config.toml
n_layer = 14
head_dim = 64
norm = "layernorm"
norm_place = "pre"
positions = "rope"
rope_base = 23100.0
attn_scale = 0.125
parallel_block = false
init = "trunc"
lr = 0.00117
beta1 = 0.9
MLP neurons of a small language model. Each row is named by its layer, matrix (gate and up: input weights) and neuron, and shows model dimensions 0-191. Each number is 500 + 25 x the weight over its row's rms, rounded and kept within 0 to 999. Numbers have three digits each. A neuron's up and down rows have the sign that makes its largest values positive.
A block is one neuron, or neurons of one layer that tend to fire together. Before each block is what it responds to, as a language model described it from the Wikipedia text at the highest values.

Clause-introducing wh-words and that
L11.gate217:511508518488554463519509561488467502495499486489477496480452518469512498486492491530503504510503496513520486499440471456505515540518466515506513514509517465495489512505470528550475487518477483514524513516531458510503499462468499519482506497461477505522506458509512520555535490557536536504512470533526527510485514458513473517520523488507482478497520492484489494492457531453494502475490512484517470461516484484505484495492513496535537494454496484518485492498504527491548512521523477522509513444523480567494480506498492483479531538478486531465498500493486539535522499563508528506
L11.up217:528507516500448506514524494496492491508505518482513452503492511492467536475468486510500502529568478532458477475447509477489533542481527503522577516521523509477479530498496479496513512513515543478507524524484461460481510496516499498527479483533479478494447512463517484500501520480518475479472522512554527507507514503504466500542494518488526472479531475507438460504492497463529462556448474496524498501497489521475530476481516501486502512488501546488461491478479479512473527466495524469486548483514534469481466488501481506503566465517482467448490526496555479546485511519497521546

Word-completing suffix pieces
L11.gate544:513476550496519474520489498481544474463469502499486489462510502510519500480508545479478475479483520507494455458501510508504500494469476517520504497557507510513478483507498530522537547520465536525530451488479479541500466503509503520536536444493464504491511496466491451477511534513506526474511509486482499463446496496533541493469534517455478520485540529531487517523487445500522493517483497515537511480484507493487507500562519466510499510524484527512487492509501522495498470556460511546499518500519483521513450516481516486505506496528468488483448496527519511479521461499475511433
L11.up544:507478494518519478527476501501494572516513518514553502490455559481457488504447505502499477532528551507539503499497460512515553462495489508492500454494464523527487502506522500467527533430465459528468473504531483505524524504485528482509502473474481515494557486519480460543510517485466506482474504504513529527515507436501498523539501501490501464455518512467537492501499507548513461540501484517513515502507482513509488471499442536537533460503471473508489512488540490487507488476497469536496498518531504484571504523462476462479485467480467482480512497498489500522521524470486478495

Transitive verb completions
L7.gate8:499497494535474518532496490478502529532482541476473519481485543502484490539511494515511523525507508491470474508492483511531493450535477491473540503495483487506453506523522520453465524436516489485540482503534472466500504517467463486507485505520525507433560522496509460512512525544469485552522495467529496547510472463526497469496508516495490461534487465519493501513529493550511541494493518499484475495497471486501515482532445523488481519474498497470501471518490512493562510515470498466498493516522540494499483476530518513484479475508495503453510505512523463509548442498502496489
L7.up8:456478506496508461538528465474534475519497479491519475486524527528488500501485531480515485492525542501477531494465454499484458480528542547518508509487542505527498470536461522505456480493461509546482486481482503477498519508531474460495519497480498528449529511499451500547518516527501507485507520477466502535512486525489516497511514525515486495516494509504433480490559512502482473507459483486534473552497512481485562506488491542527500487508475516521562466485508519495483531545540462453484492497458523481507523543511486478549544474521540495506517466493455487503512471539514486499
L7.gate10:566514519468486492530488487444488494541474463484542481526517504499492488515511493550465508541474516495468515480477484474454503536519467535507524471491490489486468471551507489499468506481495510518514478489526467521465484472470521454487494514488466526467498496566532490482512500482499453507524527471472481491472505450524550496490500483554501517535562469481507491510563487490498490504506473537509528485490472549496509489522482499503501511499474520525496493511503468509531490514524540463547495481459498517506469505474494505513535492509468534504525530482494491519494518539489505471
L7.up10:485471483482491536516510482505465529495526503474515497505509488496449518507488473491496512502514476514489486481493530457531500500508494489511504521493484506499519510542569531509543515472517494519506485481463552506509478484463469487463518514518503515461512553518482493473506490478476477505515533521499512518498486517452524461510495475477463461466493573525519479536515457511518531457451480513507482482498490491481460542532488528492526516537488510472503486447469529492557535566473497509498499499496514486524481507524481494482513469531471474463551521487482507530525499510514470485
L7.gate27:450453478524490478515487448529493506486482444467514518521507534526533504520488509544486476513461540533482512488520481477474474484525479560479494523501445516461461537528518512506496497480510506510542481479504517504494496511513521481496520453473509535484484496517517502471476491497507490467486529524506515505509519471486504496525473518508530525554504532512512527496480472473479484471529482493470487505530476505471505505539540556494502474531500517443455531467459462528500495509458475506506500514509479520483482508524532513521499515557456517492502479486512463513493502435533489509
L7.up27:489517548507522462473508496492494442502476525472505510484546459493515523518541489480511508524511518474473497550510482484553494444498466500531522506482505466537505529537537520513526462487509495493474473449476492501462534511446517482507496513531498466500519474536473532474521490467487551513484488478498451497523502496484508488554457488538517466480489546455513505475483497507526476501474527496529525509488498486509533496528452517499532452496474509484521552469484546512549487517488483535475500501483432463478487483492507494499498521529495473520525544519524483481514504509468468489
L7.gate87:467514526492524509566470503512524467488459519444477458523521510498480500545488526548452506473495553477442473489492513475511470462512435545517507476534504511520467440526517539453525511462527498521535479475485505494534518492472507488509471534491500551507504487512500495506502512524523492493479521526502529497507486498478519485508528477510513521485484451475521486482541496520480465509492511504535537490491510499477479492520460541497520545489436510512507453498489528521503494525524506468529532503505492479532488521492501556510502469493459502472526489490510488498516500525526516502
L7.up87:544512473494516507512516540542452491513513480485509519440484540507520495490488470486450518511488485515468513483506535478500507486513509547485513505516440481509489495500521527477484496453455528533489521488492478500501495507533526520488523523517506518459505452507489501517500531481514482464539506477489529540528520466538526497497511517526520442514484510513520549491498503504521477512488469543505531542535476457508475447516503466444513500504499484471430496506480490567514509458511497518484466444520515468522477526482507503508477495501474498529530502475574496475520498494562505483
L7.gate180:538531479502544491471463486477474492513515479498494497528524524474507491524498497533487498514508502481504471493538481484508530503499449508512495488529482519522452518546535510542529483447490470480512457518505452515505493525473468493520442482507522490472528483514521515537560476543504512487497529496490528516541501483485506484519549505513521503492516493500538484534471467486467525470497529519491514468492494522499476515548512483488546468480445520478463471535517503501488504523471523501535486521486483530497456466487543507475520459541474481489540522481540484511534467482534469459
L7.up180:486473517488513495513508501522537503437469525537544495478522492454547462512497482466484492469479502498483501453532500475479543486497502532503515505513470465529470493497450554450491543517505504479476472483496499482490517496481509492487520538500466481487499523487502487494486483520457469490538522548480525498478490532529545516527504530522469522527525496532548508516541461500502479508488505534460479497505484486521502510542464495493464529517514495497515495475486499522539494540487454528518438506513509526527491514517469555511493503508499456507461510528491463535539506490508533474
L7.gate230:463447489481482481520490540464472497512496463473532510453508482489509530518439501449471485506477529503531500514497516478527511512491530517474488445524484502499528509507513509506501520486520490517494476512505502448497507464492538488513475551493483519457514477492505520532515498506533470440509528531486471457477494485476532485518504509517544495493506463546460500509525497507511521492503528458492520455450490575484530541523492469478473496477524503490545510494434481468484530541497498517509473499488487485515503528506487491473512458482498495529510486479495505511491470545565503499
L7.up230:474502526523486534485488514510510468526472480472500523494485477456475509505511509505501522476498494511480504477484475467521477550546467529519511490500519482467507503543494507521519535473514500492497495477492527485473455520483479466470503535451483472479464526552496479486535529512477537535451541526507501530535502480532508480480494553496508507489464485423555479510523513546519448459457512516498486495502519503517502561505467528478512498502474503533529447454487502527504527557486529451515480549479466495526518497503478460495514495515467511488506502537486505457518470488525495504
L7.gate291:508491509537497469555521506467487446526483509467446532455514492519471508521498469478514514542477485490475475491541505531467488457550499555466511499470480490486469480504529485502530505544530500485489504489486516521510448541470517490503516511517479514499471478539544494524522482495457479459504511501548545519506481495526519516518496490525566481490527529488520482497555445477489453531516535499502510485486493474462516474514523505497517524527507449483508471465499483543494494543486495481488524477481503475518496468492485518520483452490489469551507521468480519475536459487518462487
L7.up291:492492469499545514503494510456499463500506464537489452528507532487500484551520494486505501519459525484489535482500539503527505488544518484517540529487492488556453527513500451518490505470501500495463471476467480444537507508521523455488459519505476495455534502493509515471473473488476502534523542511495492479495508520505524494525521501477490554519500465410502504518501497512503477508533482547515497544512488511506474502509459474482501511474529535546514481511493500501504526499503540507473490499508493496530511533497547446489529485539521510503473504477497470488494477505532546506
L7.gate330:456545508474548497498497482479536494499484481513498536500527535449514484527527499485460499564508525531487476482557503502513514420496455517496505469507476491502441499528494516486475530494466501498482496490484519495512487516505479484510465499477475523473510480526462475517538534448452509532497514481480507533515485457508539502499477537503524484489512486484500521503493494536523472470508481513516481498524518505474540490493483507469521507470518511538495487490496506467536487512526533502502473494504483471490495506507452491542491497536535521470510518472488471463524477495436507486
L7.up330:476507512534523500499520488510487508488536469481544494475504517481493465534487533468436537517540527491530463494499501449501487500540518516528560487500494465524471495517520520496555482480510514540500479434511462490518481546498498509458539461531486469464508520524481479546525480507499480528517515479485547497541490523480489503450499523526480458517543541487514517498493482503483499514484494480481515500483489466471507461527510501486513460487524529493491503496491518518500481524514485487471458489507514548457473493506504443511488456511469470461459494521496486440485468514498501478

Clause openers, mid-word "om"
L7.gate282:474504457510500501474523526462554541510517494543520539496497524539531500504524524483502500464519507494480509518464493508485490463481517429496535472510497471496488533558529504557505505470523473511503451480495502449481496449489509465496501476464500481517523503531523485503486477512482454489512495469507539489497522474516532523502519504480463533562502507506526529524489513499475504461498496501552524523471469539530490504511469477493539488481521524439537470506500542485487499541568470492478456511533522514480504483488502507487533474532508418511501519518491481501502506530550491519
L7.up282:450509489496521488561506486512490494510478488548522509491552504476494486487494484473473508490500499506489532504504533505501482504514537523524469509526471473545505548481507502454513502502484485527470510499551489469522445479466486518484510504464508490488464501518550500520556504511531503507483468466465498498537512477513482539491510502471568483498492467548494509484493473549501530536489508474527587485502502483492494461472517502463524539457481520463494445506459483465482490487477480501499510531513505541504505520498450465522478491501525451503512475474521495503534522485475484532
L7.gate351:503508510503503490486513459521551443501533486501492486503456492506487467467526455488523522570509507499500488504466495516512502515526509516521538487473483522503493543534510527495451542513538506524558515497510451492507555492465490516502545490499512475469507512494501540544468447520474441503547551516513518492477488473496506504484483435534504498489506566507534544474514455471497511491516528512484550497484448517496493493458504513473464508494478512517522471494500504530479499484530526473503507463464501537490557507487501508502495469513511504508493488512507479489471478499454497530
L7.up351:485479529486490495511522520486508481517578485493499473511480500511466490508464515477506476529506539478509525493526538474468481546498482436529495470508511511475525488540506432532497551515524498419517471523483493490468540474473519458495483512495539450462495497477484497517541446504504466529517524493483502550467483499488502495517501505516509508509518503515481493463540512535494531472530531494489526536474466494507501531516547518509479510515489533474512494484525498513539512501484472489501484500464500495502507481509486522474508533488514498513485482528512467492456534485492508547
L7.gate403:517487475498531487506518522494493485487440486494482530489526478534484527468537465493490507499478516501503515473513525518507553499486470489475486527469491529511443523534467491484543478495521498489499488480524481480493484519517521548491473481520486437529480444499535494509480522519455481497497501526467522489529496480533533493511517534467515502516470457439484535496494514506560498470463486504485517453478506509539483486504500501511493478488466477493537508487486491570496535518546523496515503486546509556522462467514521463526482496497503504475520487498505491546495475512534516544
L7.up403:504485518522482504473542486506523515496482547476478509480514478508455429472519455533467505522526500496478545502492527523477517513516516482485474500462477534461475497512461536501544485523503457520531489464484499536481460523485489521488508542511474510517529509529506482484504504490478489466486501548483468452500521476509497503509511544517531550469446536551478492455483514484516480485485516546518475491511521530512521505509560496475464464494518470523538483523492481521480514494490505476536523489483487528519495526482502469462468545495534503491463544497495489518518490484499564525
L7.gate437:502520506486483511495536511479494526483558486479522479528502524500498529453520472469479513522559468479496501493487537489492507499505475494499496526460504556488472550522446500546527511454514514511510476504496483495455453531444517508477522497482493466485503488468503485525515468505456498520523470492558511439508530496509467486496503455485493510464492501510515493488481481506540488511515487507523512511537493520482506510459481486539521558456492531480512482458481515529518523526557477484493490468497518530509534517519487505504537501513482478506472519474494451502464517442498527458
L7.up437:487550436538476560523523512495569522530477490521504515439467491513481524474531499530493501516474504521489499478463532469481539520476530511503510538481488496481497533508546560465497533494477502505481487477508511511525499491517465514510455478510567507470469474473545523520488487525506509503522522469471515493519528499491531492473521494493508518506485513489538524457487473484510546453517515469554529501468496510531503517505502460517500493518478507482511499492459496500468491507501473522504484496463496559459475483489501488493511525489499492508536437481485493489475530510469522527
L7.gate447:508523481481503491503510543513518511534484493491532532552505496497521499507504484550430491505499500522504493522523476541490506536520508531503539487488457538515498505488506549496486503488460472496479521449492490497486521529517495515490528522500507476422478530497513519465517471512491516531513498486520503529514545500504492467492534521525453484503483526498488509471545507490468489489517493503470459509500501480515459514513527450499481446468513498531488541480471511480487467501548524494516440488525537536490581535473473482443492501490478523515490509500490458487494519438509543466
L7.up447:498545525513505430481513517509541480531487477468527490530516507553476510528497503491502501491523504493468494526498517523525528509445506459485527527496560494494474482520481529509525545495464478470473514503497508536442484494501517471470479486500495501455501480457470520521506519528458478514494498483501482511492503503475518471525512525537490474481501478510513495489550467497482474504491432502489476506456500497500480507482498502522499461497437531520532449544527536526518551560515496460571506449508578495486505542504465512510506499518506523477501514493504489513470531489482505477
L7.gate458:501501492505452493474572475486493529507509492500515534524505524464469563521529556464480510531459451500494492523470499506532519543493532482491490491483525511533502536472516530512447530531514454513504498568514499490486508492519527500495518487508496487505483481515508512495529471531531481467505506502512486509498519475502513498499537508505501512481515489545483467474531528485531449514506472526506520503461521495528475489512455491524503522488496505517537455463464528460459511544536480451497479470486483531520512446444518493498508498521533490522507499458520493509509481536542484462
L7.up458:505482465514477468543517486524470488520485480497488534498446550502503461480503516536483489502490480500507503499490480511502567493479491494513517513514507507447474538516537512515471543497528516510552491470522457485504502488521503439511449499471490496522497499483521516494494505534494488499474529536501456478524526515535526473514523497492475453485471479490497520530539447526524507464492461492476526492499488508534513472545480516557524543474527538503468511458516498502414534459481477479488496547536528505510507492517480516512500479488497512507449529495510478502511487511498453464
L7.gate498:463475515507467524528444511458522493470533517503510519519488498528544531540503482491474501521484513509496518490493467474478512518489522543504522477536524518479484525451542509508465496443486479537493539497511528471480471507505496462508471468497478475484484565524518517499501494561524533496519472483522486521480510507556473516536512441501466448460517489494484495468516450510494521463480506440452487448522520519525444471459496467493518498516490509541514521506486462538489527493493503513480529512504510527499511528477501462513503487464496508495498467491508479504491491458525507478
L7.up498:559534503457574504502515470497530496469508436518521526532491490507470501512473525517468520498522518506481510553473480516556520508485493469552513524524555465520490512549494505524482524502537510453523492497497486495503496550478496522483473483510510511534459504505497509489516484496523492473475489493523500466519527517533478489531494489495508526493531440473516524539506512491518469525467501505450494497494508535498502465457522502501524509532442494491560492494511517482512523503523470468477480440535471445483445499503527496483500487521510518502522475499468466486505536500514550491
L7.gate506:483507498494530499538544522469511440483550485486453513498483491478484517490533514501487517493490526471476500487516453474486511533513493511480492474510504532479454551531466502494482541470484505544523498485449500504511518504442495485486497524528464512530474479508519497481524444499524521517517493505516500488484519508533504468486469488534479502502485515477544514512551450548515480503526509488517520460521498477473490490519464506503527479476477534485525481458508512498512553485520492483509542488480478470510540468529470492527566495506520508497463494489531466534550479564481550495
L7.up506:552484521511506535466490447518507497531503474480525498572462476536493481460491532497474485496551450450482457460471545469487492528536525507479490549494526495560479481480531481520519538492513527474501526489497507516523502489524577506497488542488500522486544488503491517462475519509498458471481490515526515517528479506520513523500503488508495478455508470504529536513494510522523504490492485502491492481505517543525497509444488533551513502465508485495472501531518505507503475456507509476493514498482484497553508494488447466539519512519516504491491522506477460488472493487534509499